config.yaml
head_dim: 128
d_mlp: 1536
norm: "rmsnorm"
tie_embeddings: true
init: "normal"
lr: 0.00245
lr_head: 0.0129
MLP neurons of a small language model. Each row is named by its layer, matrix (up: input weights) and neuron, and shows model dimensions 128-223. Each number is 128 + 24 x the weight over its row's rms, rounded and kept within 0 to 255. Numbers have three digits each.
After each neuron's rows, "fires in" lists the words (lower case) most often at its 100 highest values on Wikipedia text that the model never trained on.

L2.up451:119152146165164070138132185158111153133115161131095130133102089136128116193085144104123103111137089128146152088095137139131181136119116119137112126112126124118121111092138132135154090105124133137144105161133141141095110086144117142130125140141141128078100125100109153095152131145109156149
fires in: "his", "their", "its", "her", "each"

L2.up1089:116102164117104145174178105143147160156126146113159125105123088152123136125110140114157108102154119083127121100145134067166155146131156116137155157152145119102146133177139120121146158115125164145112121144126121120138135129128111131146109123126179154111105128087114102151096112111151154124
fires in: "not", "were", "as", "was"

L2.up27:129133143090132095117209112130111145164130118137153146127146117154173105156133090131127134113110150138131101156122134185114097106126107133065134118165132122114118157131120155097099082114117111116095113148159152098103109134129106140137117088154090156194098134181111128093095125151122130134
fires in: "one", "5", "3", "10"

L2.up580:117144164140150097104132089108117134100135116083079092096173160154170117105112135124130121127159114137117108130117172154126132163177148153135097107101151141098166132124115133161095116120144166122160144128152176145107109131138111136113164112149115156116128130098112144129098145125102133098
fires in: "on", "of", "from", "off", "bogdanović", "in"

L2.up122:093169080120123142107098162128118155124079141090098163104105141140138162146101174136179093152139107103157148094100153142142111127126129146117155087122099113160102127110124192124118169100165136171108160127110126149143131123125154099121094151116128076098109084122118149137095111150101122149
fires in: "by", "obligor", "with"

L2.up908:132136132119139117152168143149130099110122051152124109131145128121142151098119119123121099127109118126113126129111121151112119074141144147099090127109144133132118124109151137118121060138107126143130108126131164140146141114120139105113096151151151118137118112142144100152151097101129089148
fires in: "to", "in", "a", "for", "career", "with"

L2.up432:140097152121105122149116136135126130158150116118116105128135128110171130099163142064131156123144136145102149142146121138154140150142105082125096107150112138114117099118088117132132092123109147151108158168139159114171136120120097124154122111111218124126141123111136169114118139140124133168
fires in: "left", "to", "at", "then", "from", "out"

L2.up1053:113115100055162161148114111115111141115114104084142147095150103131144126081137117099119144113128161114149142128126140157103097132138140094118140141110143174110151132096093106139113109142133129100121114138144096135122110146093127103149138104170127113091144114141125166141116123145114156135
fires in: "for", "as", "at", "on"

L2.up1249:142118124093110159118157112125100122155138081096138104110136096105110131095120096109121135131125151111092145104150118086136112134135121131086084171112116130125145098145112157123132115125137133132119111118121105141095126138134127115136129105111164111108137146169109152138115098124172129083
fires in: "went", "is", "left", "was", "became", "came"

L2.up569:103116099099115160108166153115129128126112114113154145139160143131135114155115115123116161115121187099151129164161148129091133154109156103140144147126137170152131118143137133153118112114142139120148121105094160148102092086125135088131108128131132120128114111124110097105138179137101103168
fires in: "at", "under", "by", "with", "as"

L2.up50:111169143072122131128131116082162203148137131138097167136140080094187103101176132099146134160137133155178130084139139164108134145156130137142115118087127150088143094141113104134118143144122151091094139127101166092128148167157160145151170106123140172142117144132141132075146160124158158139
fires in: "that", "in", "at", "litmanen", "on", "as"

L2.up204:135143135124108156133093147117130106111117107126175144115100153163110119103153108095103131163122093123146124172133139142129125106189135118086128177172154141112120096108128139140148138153095134125152150150110118163124125157102135141104119093160108115176100163135118140135140150090112095145
fires in: "for", "in", "of", "on", "by"

L2.up0:125155118154123097167148106112128105166132134129132156134161151147095124091107118175121140120125092113111114122126144155090134107113119129121136171168151144121115151076132141109135096096129146089138109143169155146141122127104087126070121131099127108143106092153113115102108107131149114177
fires in: "a", "an", "to", "used", "been", "as"

L2.up1138:129100125116134091106139127137129132086147151142117081096157134167156114117156194116166103113179133154157137137104126126115152129146150132148125106126135136144152126100098130102119116127125123092155130072127120159134119152186134121133108148139129104144143129125128150119084124112105134132
fires in: "in", "by", "to", "on", "under"

L2.up324:129104110108133115151111154166147147138144097122164145082164076140136166117085097113120150119129126133122118129124126121089137107102114135116113224158144105138130142112112105121130129134101121157134080146135121122149154155137119104115145139129096092128100127109140135147116115146151126146
fires in: "from", "out", "start", "off", "to"

L2.up1103:139122203154140083128161153151112122123132094158151164123111131156146133144090113162114129126082137159119137137122126103103136112143085133157129129131141131115117122129153104101141121089123142155139108133125125107167151109070126136134124122141136119119101124176122167116166135131131104137
fires in: "in", "as", "their", "with", "its", "his"

L2.up1127:111138122117102111100122106070116159150151125140111118107126107101139088123144160091064120118143113142093108137125098113148118136099127120160103144110139099106121093121114117108120112144099098119107133110104143122112128116122059162125114108095116178132100151140121129135162096108095107135
fires in: "was", "first", "years", "on", "had"

L2.up416:106131163107115083113153148148149096107156099178170121147120146128122108098152125051124159165127144105137166122131130126119171131131108118111074116111125145077140104122050149102142159118141117100098131133080161106144122164127124118138147150096122109121159121140114132097206159084123099137
fires in: "first", "is", "was", "later", "were"

L2.up1079:144123117123102113112167138134146141127101133165129154089108133116105121168099096136092150149102106126100093105145092180120116148139123134146147143147140156115072090176126149127148115118121126105110171096118130109083193136105119127114120102151129121078111102147100148156142140154078127133
fires in: "to", "by", "with", "since"

L2.up514:117106117109150152143125093125089122160106120128119134152080137121151153102127133141125154134120115127137131156095146123144173125100112153170150154126129147092122141131122097128170094157136160097171116097114173145157173147139114086137156130133148117125159108161137136138134142114119096132
fires in: "which", "who", "time"

L2.up566:128167127091146106149155117120122088122147124136118121113159135076137111152054124125148137133130132112151119163095101161109135155121105143123106152145136120155127152081105115147146134151103097101160157152137134134126174151149069101175086133169126111159128114126159137133122160148164086168
fires in: "for", "on", "to", "that", "of"

L2.up1248:091177153166154110110149140118101143100138095131132131147113108099125139164150125119188179136103112117107141056104103153146102148131107141124099194125149171106142123107073099140149154109152139109175146125154128082098151099150151122122152141107121177150097121144155131079114119101144167163
fires in: "with", "to"

L2.up1387:091133165112117157135175117117168136106125099119142135126135108141105146119106163126125163137115140126043162137106149127130084117125169119119117126135126151156063073128122141121143126121120096144111132147150126125101173118143145141146144114129092152099126137144120124110120136130113121145
fires in: "as", "there", "so", "but", "although", "what"

L2.up606:133092145150121090096110174124100159134086131131119102136088124142147110153149119137145114113149142130125173108136163148130074111143122104126152126150123141126079154155119127120120107116170141137149170144136159108112085112116153133119105109132166124122158136156128140159072134139108156127
fires in: "at", "for", "a", "with", "by", "or"

L2.up862:137157141099121122118114135125086084082163090174093087147142131075118139137123103083110128105151151092184106129116126108086136130126106128182135153144143152119082151157123150131126111152105118125117131140141162127112171157138098128087140141072120115096135129098115133160145114151119123104
fires in: "was", "is", "began", "married", "started", "had"

L2.up481:136146154165148137191143082152104124124147150129128124088105131164119172111125100160144140153108116121115098171148108182144148098121143124134115149093099139124123179134100100145136097143149120152093108106143146096119110148139081136087124084130168137133172117158115154140119087139097124190
fires in: "to", "from", "of", "as"

L2.up474:143124150093140070080107116159133134173104115093161173158195104128135129106089128131158142145121150139120095152124118131124111083149148128120123140111068159129140101120119148144138126108112089130166134145110152108189127192089092099114117115136136154117103111169074150113137144123114129088
fires in: "4", "3", "5", "0", "6", "7"

L2.up672:081133138150109151103112114144145090124149103080142097165147115137125152107132111095118137137083147117128146120073128104059082128096112164156126125098082091120104157141128145123096105108163127124148145107176149116127101110083092118163141100110140141119134125136125132099111121115100126116
fires in: "2", "5", "4", "0", "7", "8"

L2.up1294:116174180113123131118137093132147129149105099077140102152091096124144125115106120132156112093105115154120139127129126117143113131081125122163108161081130144110123106099104146103132149138133122120104134114111123136091144168133123096150109146095136123132178103118126172154104156148143123144
fires in: "not", "to", "as", "although", "had", "only"

L2.up226:110114131126132109102205127116152106125148160121115070132119122149132089130093129128125139104121163123097140136123133088113134173170150113160116125118145130132185122126088150124111089124120095123163155151082128157125092127060130115098098094152159114129146141141124118204148120090103111110
fires in: "at", "with", "in", "directed", "for", "on"

L2.up709:132111129078131137128174107122133107128153102085122094099156136170149146111121130087118156112163106133126154128108120181123144144114122067123123149141129135166150130132104090129095115142090107161103114167127115141138127123167117153100127175141145090096111123100134137155146125135114135142
fires in: "to", "off", "him", "from"

L2.up43:151133130127114127133108112147113149118142124150165134089105138086064142098119134115150163128168140120105180158132143103128138104140112102106106125123128149146166134078132132118147154123121124105115080152154072139151088086146106096132119136087150128143135106141086130161144136131154112132
fires in: "as", "is", "was", "called", "simply"

L2.up248:131122141068146101151135104125125115139097133135127120148085149130133173136145122119145142126073172113102119103100136086094174144107167122086111117139119069079127132133124170118104141188148148119169101115151124135207122160086114132104117135106171112119142128111132104129106109137144124158
fires in: "was", "made", "went", "died", "were"

L2.up982:146133147191133128101154087117157124130109161122164129118111123132097122098093132154184187118148112141117130106129120123154127084133109127147133168135130149126114147111088087089156127118152121098124142075124140106140173145103112088146096165077175142137096110125104106119116124096131157122
fires in: "to", "by", "between", "as"

L2.up196:113142125067139150112150128118151134101170108083105114133180124154144122145155135163138137091132153102128085172158153124135125092122144106133145125091113097082145078104140116171134169108132092154127111178142117149110073099129136106086108123157152137110141144094105093168139104122097150126
fires in: "from", "into", "to", "small", "with"

L2.up1171:110136136091123148133079110179134095115142138143112118143157127105122127128137111121154132149167142163121102132176087102106153103136062122095147147178113108147115099125123122097157096113139138153150133125149183121120128078074171083107091116117097164141122138112127145125126110104117115153
fires in: "to", "with", "as", "on", "for", "the"

L2.up749:163149155133171156148100102115116131149124128148133127109123117156157099139124142143120172059132118123154109118117123128138155099106079099144161152158153134072114107134118140061154112105114148130138119149123108148116172092113129091113112098097113079108135128115098145102108140138105153130
fires in: "to", "of", "with", "from", "for"

L2.up911:125111130127182146166143108142114110144155099145184135151092138155115108094129124091164127161148123106122143152135137143114147156144121101093170146177139100157143127118151132098129133116158167118127090135121097107128106111154083083153156121161147114148100141170125119094141122166156111155
fires in: "and", "as", "to", "or"

L2.up1159:122145132148157127193187152150125162140091099133165087129110129189124132110130141174114127115122134150144147132139137116090143109128130136141122137135139161163102134112149118100083103188112160092139142134172103130089160162092141148119159081155176124126124138186163114135136155139103072134
fires in: "in", "a", "for", "record", "led", "which"

L2.up1082:115131131134131103107136151165114149128128121124084138141121153098128132125130120114123128112135127140108132084110158137129115116119139079117115121119085110196130091085136149127129127108166109153145086140196110079106171118134147128129144108093087140105117116135137190133108111107136141166
fires in: "to", "and", "now"

L2.up595:112108129132186136146146130150130146094105097160151156146109136141114114121103123155134144109154166135115117117170151097135129132127132110121156148182122128142142114131075132099106139134131182116121129123168098197105143123094091112134144110115119091162111059123137134143068155138128152092
fires in: "on", "to", "end", "for", "battle"

L2.up1256:122137113140111092128146136123138156151105116159109125109151105118154157138111149173182131121116102154122110092094121126141141089171102101084111124149167148151157118120112157139075180146115131120127107149163156103108123110088160110103099110124170136109088140118137150152140126090081110123
fires in: "to", "they"

L2.up462:149138187149140161099141137158118129119121104157125118108177077120146130109115155146112145117135138175115123101137157131161104102151125132148128123164121097077124079146166131119170113131101150127152117145156116125141140120134152131092122109132200114102088168129141119134070163131067109121
fires in: "at", "for", "in", "during", "on", "a"

L2.up1340:076135169141176138118154147154115150162103079129152144100136132139149136115124154136147144102161180147086149084140176153120160098170114134084155211135170171159128071141086100111126111132154168152116114129128115111099118157165163112099159119147081117141123094117133160129121124125168154088
fires in: "to", "part", "for", "as", "from"

L2.up469:121111127122142130115163138150111125095167127104126092126152137113122157127122107153115119178126153144129126172096140078087105120110158082106077119139120104104149118086093101111167106125121100113121122104130140125140087137125157102115106165159119106158138107103137136142122164086151094134
fires in: "in", "for", "at", "on", "wind"

L2.up902:148171111117143140123152100148142121149115113075100098112179137118144163126140091117100114141147107173145148103156110126135167133090127121138112182126147153145126142105150114060118081103123126100141157128097113141166129120160159098146127066155161153157138083144126105169106113146137089146
fires in: "that", "to", "for", "of", "with", "about"